python train.py --n_layer=9 --n_head=12 --n_kv_head=12 --head_dim=32 --vocab_size=620 --norm_place="pre" --norm_eps=1e-05 --attn_scale=0.177 --tie_embeddings=true --init_std_down=0.00849 --lr_mult_qkv=0.7 --grad_clip=1.0 --doc_mask=false --steps=11111
MLP neurons of a small language model. Each row is named by its layer, matrix (up: input weights) and neuron, and shows model dimensions 32-95. Each number is 200 + 20 x the weight over its row's rms, rounded and kept within 0 to 999.
After each neuron's rows, "fires in" lists the words (lower case) most often at its 100 highest values on Wikipedia text that the model never trained on.

L3.up649,204,179,218,190,202,194,207,218,204,204,168,228,221,172,200,176,229,169,202,205,210,208,177,178,172,218,220,215,226,205,188,196,216,233,204,184,160,176,218,191,213,209,192,202,204,183,194,223,213,216,226,236,171,209,224,204,211,226,198,209,194,195,193,188
fires in: "early", "some", "small", "late", "large", "smaller"

L3.up357,197,185,196,177,204,215,211,238,220,211,194,196,190,204,215,193,189,199,207,196,221,220,185,193,201,197,177,246,172,217,188,187,192,172,201,219,203,208,183,176,232,196,202,172,192,220,219,194,172,225,201,209,212,205,205,253,196,229,236,194,196,178,190,192
fires in: "of"

L3.up726,221,186,215,215,163,197,203,210,201,214,212,207,198,222,203,231,213,202,189,189,190,182,258,203,201,227,211,185,179,218,180,199,203,177,209,236,213,215,193,210,246,181,180,187,195,179,218,145,199,166,184,244,199,168,181,219,238,214,187,198,217,191,216,183
fires in: "the", "these", "their"

L2.up153,208,204,216,203,224,199,183,208,176,179,186,197,180,190,235,204,233,189,200,198,233,191,184,194,195,191,183,224,179,188,202,210,220,177,185,242,223,223,174,200,219,229,189,185,212,180,187,207,146,224,166,214,189,198,180,238,229,214,230,197,193,202,201,173
fires in: "between", "since", "been", "before", "written"

L2.up336,252,203,210,198,182,188,168,203,181,248,210,216,184,195,202,154,256,199,219,209,196,212,234,227,222,203,187,196,221,213,216,195,168,192,202,197,231,203,219,196,210,209,245,191,217,206,222,196,193,203,202,191,195,245,189,191,202,178,198,216,187,253,175,194
fires in: "he", "later", "eventually", "currently", "subsequently", "increasingly"

L2.up367,190,214,210,206,187,231,210,182,173,207,193,204,188,157,222,193,171,225,171,212,207,233,188,210,213,178,198,228,240,172,187,215,192,194,222,224,222,240,190,199,180,203,207,208,188,201,207,200,211,190,217,194,197,187,160,205,196,195,156,210,170,183,180,176
fires in: "university", "universe", "american"

L3.up736,208,221,203,203,181,182,205,210,185,169,190,181,214,205,238,203,179,166,162,226,187,208,180,192,195,196,201,221,205,177,219,209,224,184,183,194,206,174,188,175,212,201,241,226,187,199,211,187,179,205,164,232,174,197,203,197,201,236,236,204,202,200,184,189
fires in: "on", "october", "april", "one", "june"

L2.up407,212,194,197,245,226,197,188,172,191,221,194,204,209,237,224,176,226,230,232,202,195,195,219,179,178,184,190,160,223,187,165,239,201,144,224,207,206,190,175,158,224,207,194,177,208,195,214,210,173,189,148,200,191,208,176,215,241,221,234,202,213,182,184,186
fires in: "after", "began", "before", "begin", "since", "force"

L2.up464,194,196,169,225,216,204,174,200,181,158,209,192,202,197,246,223,217,188,225,210,193,190,193,171,204,207,193,178,214,212,178,198,182,189,216,210,177,185,203,227,204,194,234,172,218,215,202,223,180,200,183,180,180,198,190,230,171,212,186,223,234,199,222,219
fires in: "most", "many", "major", "million", "minimum"

L2.up85,239,160,203,217,203,204,232,227,196,225,203,191,211,168,199,161,190,211,193,176,204,204,174,185,218,176,184,214,228,214,182,199,180,214,194,193,203,218,189,211,184,225,204,196,203,208,184,166,219,198,211,219,170,219,198,219,182,173,201,210,202,172,212,215
fires in: "season", "league", "boston", "second", "seed", "overseas"

L2.up45,220,208,185,179,188,223,209,181,171,206,189,215,220,179,206,179,197,184,221,171,215,188,136,192,198,180,199,194,216,202,183,183,234,184,222,212,187,250,213,208,207,175,173,163,222,191,204,210,206,203,183,178,193,185,231,208,179,196,205,189,194,189,251,222
fires in: "season", "several", "seven", "wrote", "seed", "selected"

L3.up666,195,228,243,222,177,190,219,181,207,221,240,210,177,224,201,229,172,237,247,170,178,195,241,202,188,187,212,218,180,159,193,177,200,175,194,238,218,193,178,194,193,212,161,167,197,206,198,221,204,189,200,202,191,161,171,227,239,179,233,195,217,203,238,189
fires in: "that", "all", "between", "wife"

L3.up22,232,158,174,175,239,222,213,209,199,225,198,205,166,208,207,154,234,165,221,187,213,198,219,189,199,214,205,181,199,199,213,200,178,174,211,216,193,211,192,172,192,236,196,210,219,182,219,237,171,193,187,189,199,162,240,184,200,185,229,190,211,174,198,186
fires in: "north", "south", "east", "northern", "southern"

L3.up20,226,189,222,199,182,213,211,210,200,212,182,204,201,191,203,187,226,169,193,211,220,193,195,177,185,198,214,163,168,197,202,207,203,185,215,191,188,198,231,205,198,190,192,208,183,212,230,219,188,181,190,206,184,184,220,224,201,192,211,223,194,178,208,169
fires in: "no", "various", "votes"

L3.up391,202,220,200,212,141,190,187,220,202,217,223,222,144,173,204,201,218,179,219,190,230,194,212,213,209,186,201,222,234,191,194,205,179,174,232,198,207,174,224,227,219,189,216,194,199,182,204,139,194,221,167,208,175,186,174,168,201,211,198,199,196,187,211,187
fires in: "december", "the", "during", "that", "representatives", "duke"

L3.up378,170,182,171,181,194,208,175,218,210,176,216,193,181,188,198,179,192,219,195,188,191,175,178,200,198,201,181,158,192,250,203,187,210,197,199,222,188,223,225,244,203,229,207,150,212,219,231,170,197,187,216,198,207,199,205,206,178,199,224,201,208,211,210,207
fires in: "such", "more", "many", "much", "most"

L3.up551,153,199,246,214,199,203,214,183,183,231,192,198,189,165,219,175,247,226,187,249,180,190,206,219,210,190,206,169,217,184,163,201,172,232,216,250,198,178,206,198,186,188,182,202,225,182,193,216,159,200,174,204,166,233,196,208,209,196,237,194,231,181,216,209
fires in: "father", "km", "over", "together", "left"

L3.up626,215,210,192,218,212,175,220,146,168,200,201,218,201,187,190,184,228,185,205,210,221,226,182,195,197,212,224,207,203,219,224,222,232,186,184,213,195,209,202,195,210,173,177,180,225,152,222,194,180,223,184,189,191,185,195,208,209,180,159,203,200,171,186,207
fires in: "the", "new"

L3.up360,221,166,210,224,160,215,219,176,174,210,212,209,183,201,212,188,199,222,228,205,176,173,206,212,194,156,187,208,238,183,202,172,223,204,184,225,184,198,193,244,185,191,207,210,230,204,209,242,205,203,199,186,225,158,201,233,198,205,173,199,196,166,177,173
fires in: "year", "years", "york", "you", "young"

L2.up170,195,215,243,229,183,212,154,194,179,219,170,187,203,215,201,178,211,190,221,176,214,198,199,177,186,217,251,195,208,214,165,222,196,186,201,236,188,223,216,203,213,202,206,208,186,191,209,264,157,205,182,172,209,217,166,204,232,185,208,195,223,232,188,198
fires in: "government", "however", "ever", "several", "every", "silver"

L2.up198,223,201,186,188,205,215,181,182,202,169,182,187,181,186,174,199,216,205,194,219,211,207,167,224,197,220,207,230,221,185,206,168,216,191,231,226,195,193,161,200,223,211,189,184,184,164,200,185,155,180,190,219,239,177,187,249,202,167,181,214,197,183,214,182
fires in: "the"

L3.up57,200,164,179,215,194,192,187,198,226,209,226,195,176,200,247,191,199,195,217,193,239,206,196,209,195,192,177,173,199,165,194,167,189,164,186,201,204,178,188,202,200,203,194,189,174,231,203,217,192,196,213,241,190,170,177,206,249,180,205,191,165,195,194,206
fires in: "as", "some", "six", "side", "same", "wide"

L3.up234,232,225,197,159,171,184,185,195,186,195,215,210,221,197,241,196,202,184,224,228,199,229,169,147,202,222,216,198,170,192,223,217,207,188,176,221,208,182,190,156,214,229,183,218,200,230,195,212,220,202,198,224,201,204,204,193,206,189,173,236,202,205,175,226
fires in: "railroad", "who", "railway", "while", "those", "towards"

L2.up385,199,149,167,182,163,223,212,201,203,206,213,200,175,195,194,169,200,215,176,187,235,173,191,202,197,176,175,231,184,189,213,174,224,191,202,219,170,190,223,186,221,228,189,184,212,213,206,224,214,224,213,195,220,214,202,203,202,205,207,156,232,247,227,214
fires in: "into", "including", "include", "remained", "includes", "included"

L2.up691,183,177,220,209,204,195,227,189,190,203,180,221,188,180,203,216,232,245,208,196,183,167,151,221,196,197,217,215,224,202,204,149,223,175,164,204,207,215,191,196,213,195,207,194,231,201,185,177,184,202,178,211,193,183,207,191,175,228,243,195,194,206,223,207
fires in: "against", "end", "main", "again", "in"

L2.up571,175,210,194,202,204,228,235,202,211,223,186,214,207,185,185,149,229,210,216,181,213,207,226,150,226,168,181,191,195,208,172,176,196,199,240,200,205,199,199,185,211,224,242,189,152,208,207,215,226,199,213,195,197,221,202,246,188,164,199,177,225,187,196,187
fires in: "and"

L2.up522,213,222,237,205,183,204,190,208,181,199,173,227,233,189,197,207,204,210,170,205,211,163,193,189,251,207,180,183,209,233,232,215,207,200,171,233,227,203,181,162,194,223,187,191,153,191,206,192,181,190,240,195,184,148,212,225,166,210,193,249,200,151,181,212
fires in: "until", "this", "three", "third", "thomas", "thing"

L3.up363,192,212,206,199,211,191,212,203,183,172,207,216,193,207,195,190,230,147,203,250,190,210,207,189,250,192,186,201,192,210,221,193,218,175,238,190,211,206,211,183,172,196,184,183,220,174,197,184,207,225,235,175,205,193,178,188,192,176,208,202,184,189,152,200
fires in: "he", "she"

L3.up481,240,195,208,232,223,178,201,169,191,205,219,182,151,237,190,174,161,194,194,228,188,224,228,192,227,189,197,204,196,216,183,187,198,192,205,214,181,201,202,196,199,188,201,204,200,143,202,197,217,198,192,226,211,196,171,229,197,180,207,207,216,196,162,206
fires in: "german", "english", "germany", "american", "british"

L2.up345,192,175,193,181,203,189,202,197,193,184,188,187,195,208,201,192,228,192,186,241,220,182,215,180,214,176,192,215,196,192,215,212,206,174,180,224,181,216,208,199,202,219,228,194,206,186,202,181,211,213,197,206,211,195,197,214,204,163,202,232,203,174,201,183
fires in: "being", "been", "began", "before", "be", "black"

L3.up546,240,214,199,227,166,200,206,177,189,180,191,205,212,205,167,188,187,184,191,192,207,217,174,206,188,202,180,205,178,223,221,203,229,180,214,238,203,186,208,192,215,183,211,194,192,216,196,179,186,221,216,233,206,181,206,207,163,204,176,213,192,208,174,221
fires in: "this", "third", "three", "though", "through", "thomas"

L3.up730,195,195,177,184,228,223,190,165,208,204,217,212,197,193,209,203,157,177,183,173,219,234,191,158,192,238,188,179,205,214,232,179,212,217,190,198,221,212,185,202,212,220,205,204,195,221,230,185,206,245,222,188,200,197,214,250,190,198,199,198,200,208,177,209
fires in: "chinese", "china", "japanese", "marines", "of", "changes"

L3.up711,225,221,197,219,228,184,180,171,204,224,200,201,199,180,224,189,197,215,218,211,187,237,218,203,168,211,227,204,189,178,175,256,217,197,197,235,206,193,169,190,205,210,190,163,206,191,250,207,169,202,196,179,236,234,175,169,214,182,206,178,228,209,206,193
fires in: "between", "before", "began", "father", "because", "together"

L3.up706,163,188,218,183,198,225,206,222,165,189,207,175,197,203,220,181,184,163,224,189,209,216,181,199,229,192,156,176,204,219,194,200,187,175,193,274,180,227,201,199,214,200,228,222,201,167,192,206,231,209,220,186,216,223,179,191,195,216,206,210,199,189,168,200
fires in: "second", "some", "any", "most", "every", "system"

L3.up735,209,235,197,187,195,189,173,194,197,183,236,169,206,191,216,200,217,220,223,197,241,170,184,197,177,205,205,171,217,197,209,195,243,222,203,212,204,186,204,184,238,217,216,190,211,206,208,181,185,204,177,186,225,181,224,199,222,197,172,200,174,192,193,188
fires in: "the"

L2.up357,180,189,161,200,185,209,199,240,210,208,194,216,197,195,157,238,198,204,179,211,231,207,172,217,221,194,212,199,211,204,217,177,203,184,207,204,210,202,185,180,196,201,217,199,185,179,199,208,216,175,181,210,209,196,209,216,167,201,204,208,227,218,192,182
fires in: "of", "for"

L2.up499,218,206,200,191,171,201,173,186,191,198,181,187,184,144,229,219,211,183,173,184,225,211,232,197,210,211,201,213,156,203,182,197,237,210,210,203,200,230,198,176,235,197,192,187,224,205,203,197,219,181,219,185,228,175,198,215,188,214,162,211,187,190,204,211
fires in: "university", "civil", "private", "living"

L3.up434,183,209,182,217,208,226,187,200,185,186,187,173,192,189,182,209,202,186,185,185,194,210,178,204,221,207,215,190,177,210,233,215,239,192,220,244,184,205,195,223,212,183,197,205,189,246,215,186,213,196,197,206,227,221,212,197,190,206,237,207,212,207,230,222
fires in: "other", "own", "main", "town", "others", "then"

L2.up646,189,159,176,184,211,238,207,179,192,209,201,178,144,151,219,184,222,210,201,176,212,211,161,190,191,185,206,191,218,192,226,192,216,170,190,247,191,187,214,147,206,250,235,166,171,182,200,238,190,200,209,174,184,194,210,209,218,215,210,182,166,191,195,206
fires in: "international", "northern", "western", "eastern", "interest", "internet"

L2.up142,221,204,219,168,187,188,156,200,174,210,216,175,170,193,200,168,197,187,154,197,183,205,200,209,205,209,233,195,207,190,191,175,216,183,216,231,223,231,181,159,193,226,212,191,173,180,219,213,181,176,190,214,226,221,176,229,203,231,225,204,189,188,163,192
fires in: "his", "her"

L3.up350,236,200,185,227,224,185,200,246,214,184,203,225,223,207,203,181,204,169,182,214,182,196,179,185,199,201,198,217,191,200,229,162,240,184,197,186,231,226,195,199,188,157,230,205,184,223,223,220,197,221,185,182,212,221,179,220,211,219,204,208,229,153,219,186
fires in: "february", "january", "of", "october", "nebraska"

L3.up718,174,212,193,182,230,204,197,182,197,202,190,202,228,208,175,187,212,233,214,219,184,181,217,191,196,222,194,220,199,205,201,163,198,198,230,181,186,200,204,171,197,200,211,197,242,177,228,178,226,202,195,215,207,203,207,205,198,188,202,207,204,184,181,158
fires in: "about", "across", "among", "aired", "above"

L2.up71,175,186,222,226,199,182,237,201,174,216,202,201,207,185,196,203,231,198,224,237,191,220,231,194,203,184,174,236,180,189,177,191,185,207,217,221,223,198,217,224,199,210,229,232,217,180,240,201,209,233,238,194,193,178,150,198,194,179,209,177,197,241,229,186
fires in: "she", "he", "million", "village"

L2.up376,239,186,195,190,194,175,238,177,209,180,236,176,206,222,223,185,227,204,197,172,171,249,208,197,167,192,224,184,169,185,211,191,228,192,172,226,196,217,188,188,203,179,237,179,212,205,217,165,217,206,202,214,179,197,178,232,202,192,151,199,230,212,200,195
fires in: "the", "but"

L2.up677,201,206,195,220,217,213,199,180,194,227,174,199,189,217,169,210,216,201,234,229,231,212,213,182,195,206,173,197,211,161,184,208,186,157,219,219,171,210,188,180,215,182,177,165,206,166,236,213,201,222,217,165,198,181,140,242,180,197,213,176,209,187,183,223
fires in: "that", "before"

L3.up160,186,197,179,180,168,189,200,217,200,195,165,196,168,206,159,202,230,184,205,169,239,207,175,192,209,205,209,237,212,207,220,200,187,212,180,197,198,219,218,218,193,201,207,226,212,225,200,212,185,185,193,181,200,176,206,192,184,184,174,219,214,198,192,165
fires in: "of", "and", "special"

L2.up32,202,181,230,212,213,219,193,202,187,206,218,200,221,185,156,200,232,204,218,211,237,191,205,172,183,175,206,200,160,219,217,195,195,197,216,213,133,187,204,176,228,194,209,188,212,204,225,180,200,188,203,199,210,219,194,201,177,200,221,172,161,213,221,177
fires in: "including", "include", "included", "institute", "includes"

L2.up493,193,196,200,150,207,180,214,224,196,240,141,197,191,200,194,224,188,188,189,212,219,220,153,225,200,213,170,222,187,167,191,199,171,192,177,224,204,210,190,216,208,184,195,209,215,228,192,182,166,184,175,160,238,207,171,185,197,180,252,190,213,178,232,184
fires in: "in", "into"

L3.up728,203,207,233,201,193,209,219,208,197,200,187,208,199,185,223,173,205,218,240,229,185,221,168,196,204,246,201,151,187,215,179,217,213,199,180,229,224,226,202,174,204,202,169,188,199,184,204,161,197,205,212,225,218,232,194,240,197,200,191,228,207,181,178,175
fires in: "ft", "the", "km", "vertices", "just"

L3.up329,198,182,225,219,146,200,159,179,201,196,177,166,177,196,227,198,203,192,179,213,231,238,172,218,210,208,173,179,225,199,191,195,205,207,209,209,179,190,227,166,169,188,225,179,195,163,197,226,199,227,192,169,237,167,214,206,203,188,186,213,169,199,224,201
fires in: "states", "international", "when", "st", "state", "internet"

L2.up389,195,176,182,167,157,208,181,196,205,220,226,200,189,205,206,231,188,209,206,202,182,209,194,174,195,234,191,194,235,193,184,205,206,187,157,170,177,204,214,199,187,222,240,193,211,188,230,181,169,225,199,191,171,223,230,228,193,234,222,179,233,197,195,172
fires in: "of", "railway", "championship"

L2.up351,157,229,202,176,213,207,200,196,181,236,179,216,203,194,198,215,173,193,165,187,235,187,179,169,190,220,220,166,225,224,228,206,174,199,179,192,190,202,214,208,195,174,244,196,205,228,201,181,224,174,224,192,217,204,220,187,195,248,220,195,214,184,176,165
fires in: "can", "china", "chinese", "cannot", "company"

L3.up190,159,215,204,189,194,190,206,180,193,181,164,166,175,202,186,205,168,205,199,204,195,185,210,211,201,175,216,143,167,180,222,209,172,177,181,180,209,173,178,190,232,165,201,196,239,198,224,190,221,184,191,217,203,175,211,194,240,210,220,192,210,183,212,174
fires in: "against", "among", "again", "about", "van", "able"

L3.up654,181,218,235,245,198,203,197,201,198,222,196,207,217,204,220,199,204,209,198,193,231,195,217,195,184,191,190,225,209,173,221,173,192,186,212,200,196,186,195,223,203,213,187,177,200,246,227,242,164,212,174,197,214,151,190,209,233,224,176,222,211,220,219,177
fires in: "an", "another", "any", "announced"

L2.up377,190,172,185,202,153,159,251,248,202,241,138,184,190,197,225,215,152,197,196,206,187,196,194,197,194,213,161,219,219,176,209,195,173,183,211,217,188,192,194,222,198,203,198,204,188,162,199,215,192,198,212,184,198,201,186,201,201,197,207,179,197,179,188,193
fires in: "at", "attended"

L3.up294,178,202,206,173,186,194,196,176,235,195,192,175,157,178,190,176,182,197,209,213,179,193,200,212,198,186,200,204,187,178,230,179,246,202,178,208,227,194,209,185,203,199,241,161,230,220,214,208,234,202,222,170,205,195,178,224,197,184,225,196,209,214,180,220
fires in: "can", "will", "would", "william", "cannot", "remained"

L3.up612,189,165,188,246,205,190,181,210,175,185,189,201,244,190,194,187,220,182,179,211,150,201,204,180,210,221,214,197,215,196,223,196,188,185,245,211,218,221,210,191,218,209,211,197,205,184,221,195,176,224,192,220,195,207,202,173,221,232,201,218,174,215,174,191
fires in: "his", "northern", "higher"

L3.up513,217,196,183,148,201,198,199,167,223,189,192,201,177,191,219,188,252,179,180,195,208,196,200,209,193,206,198,198,172,216,168,235,204,195,226,193,161,225,201,203,173,197,168,196,174,212,173,215,206,218,195,203,208,247,177,193,206,186,195,200,197,205,200,158
fires in: "school", "six", "small", "silver", "smith", "smaller"

L3.up149,192,242,204,182,196,190,224,220,194,188,211,223,246,206,188,205,197,206,163,201,184,198,210,204,207,164,186,181,199,185,199,191,209,172,204,241,172,167,223,186,184,249,211,184,202,198,219,191,190,200,179,222,187,175,174,183,222,222,184,220,204,180,228,188
fires in: "august", "october", "december", "november", "september", "april"

L3.up235,210,165,245,213,200,201,198,180,198,224,199,171,197,190,194,192,193,185,155,212,164,182,188,214,233,215,202,210,190,176,187,208,207,186,212,178,249,224,171,177,220,203,207,192,196,208,165,179,199,175,168,176,218,217,191,192,229,236,230,197,182,171,171,223
fires in: "his"

L3.up435,180,165,224,188,194,183,182,181,198,186,203,239,220,187,238,213,203,202,189,229,148,189,202,245,194,216,219,185,198,215,162,188,198,209,221,166,210,197,199,214,168,171,190,218,172,202,192,222,205,229,176,189,189,194,196,194,215,193,187,181,243,198,208,198
fires in: "at", "ft", "friends", "married", "prior"

L2.up476,224,185,171,216,219,206,227,185,205,204,225,171,185,174,224,199,207,231,228,212,203,170,200,168,220,200,201,197,226,188,196,171,233,225,193,223,232,224,228,208,201,213,189,222,206,146,223,242,160,195,189,167,205,205,181,248,198,209,171,215,195,187,208,180
fires in: "years", "year", "km", "kg", "you", "khz"

L2.up618,192,224,198,211,221,167,181,212,205,204,185,210,198,173,185,209,210,222,162,219,166,153,188,196,220,192,227,200,212,189,159,199,176,191,206,178,165,174,193,223,222,212,217,201,233,226,179,208,169,204,161,208,179,239,211,192,220,234,216,241,170,191,203,201
fires in: "october", "september", "member", "november", "home", "december"

L3.up369,170,210,188,187,203,196,187,173,175,219,215,190,207,177,232,238,225,191,176,222,199,206,196,187,186,214,184,192,180,217,200,181,199,189,215,204,210,176,156,201,212,162,211,185,201,192,251,192,160,155,192,227,211,179,248,188,235,206,178,222,222,185,169,227
fires in: "the", "his", "this"

L2.up620,206,200,246,192,153,177,183,177,180,214,183,212,227,172,198,216,203,202,167,176,204,226,210,172,229,172,193,192,158,158,221,209,208,226,193,204,169,226,186,155,224,189,196,186,204,179,196,187,193,208,175,177,201,178,203,201,217,185,163,228,187,246,211,206
fires in: "which", "who", "division", "and", "while"

L2.up13,193,196,185,209,250,230,178,173,172,207,194,171,206,158,213,179,215,198,226,223,210,199,172,152,206,194,176,156,229,212,165,190,194,178,200,234,184,167,215,190,212,201,203,196,198,207,216,188,192,194,185,216,208,206,206,222,218,193,205,229,180,199,208,192
fires in: "some", "most", "small", "boston", "best", "smaller"

L2.up665,236,209,167,205,161,172,209,175,200,182,209,210,189,209,201,208,161,204,194,236,190,173,177,164,215,159,176,213,198,241,206,180,191,172,195,197,208,220,174,223,176,185,213,165,178,198,226,187,215,148,216,208,189,192,182,208,201,232,194,211,213,214,208,213
fires in: "this", "three", "than", "through", "those"

L3.up182,216,210,204,222,203,158,191,217,224,209,162,188,186,221,219,192,224,212,229,191,225,193,203,187,197,154,186,191,184,184,195,183,209,173,188,206,180,190,195,162,219,216,241,209,166,175,218,215,245,201,201,189,226,207,146,196,174,186,168,175,206,218,212,207
fires in: "and", "as", "because", "but"

L3.up35,182,187,212,221,191,163,213,222,223,207,192,179,218,182,218,206,201,182,194,204,209,187,217,175,215,213,164,223,204,205,207,188,191,172,181,214,187,218,218,239,215,201,209,198,193,181,231,161,234,190,213,209,203,173,176,209,189,196,195,241,190,175,226,189
fires in: "be", "being", "before", "began", "beach"

L3.up605,202,195,199,176,200,184,190,184,187,180,231,160,194,209,198,193,204,163,185,202,229,211,204,148,221,165,156,205,184,212,179,179,196,192,213,215,142,191,187,214,226,207,197,184,202,207,181,191,185,216,201,223,212,214,201,186,190,185,186,178,208,212,191,178
fires in: "because", "include", "including", "included", "based", "includes"

L2.up277,215,197,199,208,180,200,213,220,168,217,229,198,185,199,203,178,227,194,218,224,176,204,226,214,220,177,216,198,217,209,203,165,185,185,185,189,213,169,223,235,172,186,209,212,252,189,218,183,216,208,215,176,193,186,190,192,171,179,197,198,196,204,182,160
fires in: "he"

L3.up440,222,189,205,198,194,197,159,190,226,223,222,177,174,205,203,214,191,201,189,211,156,182,205,191,207,181,198,215,156,198,213,214,181,186,216,204,189,201,174,213,225,206,206,188,181,195,212,185,194,218,210,198,213,219,215,218,176,195,238,196,191,197,216,201
fires in: "with", "include", "including", "included", "includes", "are"

L2.up458,210,227,198,175,206,204,175,207,192,213,221,176,211,172,222,189,187,166,224,199,183,198,172,208,205,205,174,221,192,197,210,198,236,204,196,221,214,206,191,183,199,222,226,212,225,209,213,234,202,206,211,168,169,184,195,213,187,187,241,207,199,239,189,221
fires in: "not", "would", "also", "will", "well", "women"

L2.up290,211,205,224,225,208,184,245,199,187,231,222,146,192,220,188,178,203,205,203,176,169,200,165,208,208,192,211,202,183,207,164,213,225,187,191,204,217,204,203,206,187,205,217,200,196,190,227,178,214,202,192,198,216,199,209,189,211,202,215,187,183,210,186,185
fires in: "german", "english", "germany", "british", "irish", "russian"

L3.up307,166,205,180,187,206,209,235,225,212,175,209,222,199,206,211,214,220,195,189,165,216,207,208,177,184,183,215,213,212,199,193,186,189,162,211,205,180,225,234,168,180,205,195,222,197,166,190,212,193,206,213,170,228,204,184,178,208,192,226,217,186,216,212,203
fires in: "south", "same", "especially", "southern", "spain", "special"

L2.up223,217,178,205,182,189,160,190,211,183,207,223,199,228,212,203,202,201,209,208,219,219,181,204,198,199,186,190,247,222,174,207,198,193,211,201,227,181,195,193,188,210,178,188,202,173,248,219,206,179,199,193,215,245,170,178,204,220,191,199,192,182,224,239,183
fires in: "an", "a", "announced"

L3.up580,216,162,204,194,212,167,183,224,228,217,197,215,179,211,228,179,207,199,197,206,238,181,153,217,201,190,170,229,227,194,177,199,192,198,200,183,229,205,155,211,228,198,198,183,175,181,196,198,178,230,231,208,207,167,190,221,186,208,224,189,213,184,170,194
fires in: "as", "by"

L2.up218,202,214,234,200,214,221,200,174,211,177,266,193,236,221,197,193,227,194,204,178,193,187,218,174,199,200,209,208,157,198,190,201,214,212,222,168,176,241,205,216,195,144,172,214,174,217,210,207,181,224,189,190,190,186,198,183,193,179,208,201,208,187,194,211
fires in: "new", "no", "news"

L3.up425,185,220,249,163,192,211,239,215,221,205,217,176,218,209,185,197,190,185,208,174,185,250,194,182,199,220,203,224,181,164,199,157,169,244,189,173,201,219,178,208,181,202,216,217,226,217,250,195,192,188,203,212,224,165,195,206,209,218,200,195,179,202,175,167
fires in: "of", "various", "local", "germany", "german"

L2.up601,221,218,182,181,209,207,189,210,173,182,163,189,179,202,171,214,182,222,169,218,175,220,195,207,215,228,219,161,236,206,230,192,203,207,205,239,204,176,235,218,184,188,212,199,218,191,177,201,179,204,201,214,240,177,204,188,223,205,229,178,181,178,159,188
fires in: "other", "information", "others", "international", "performing"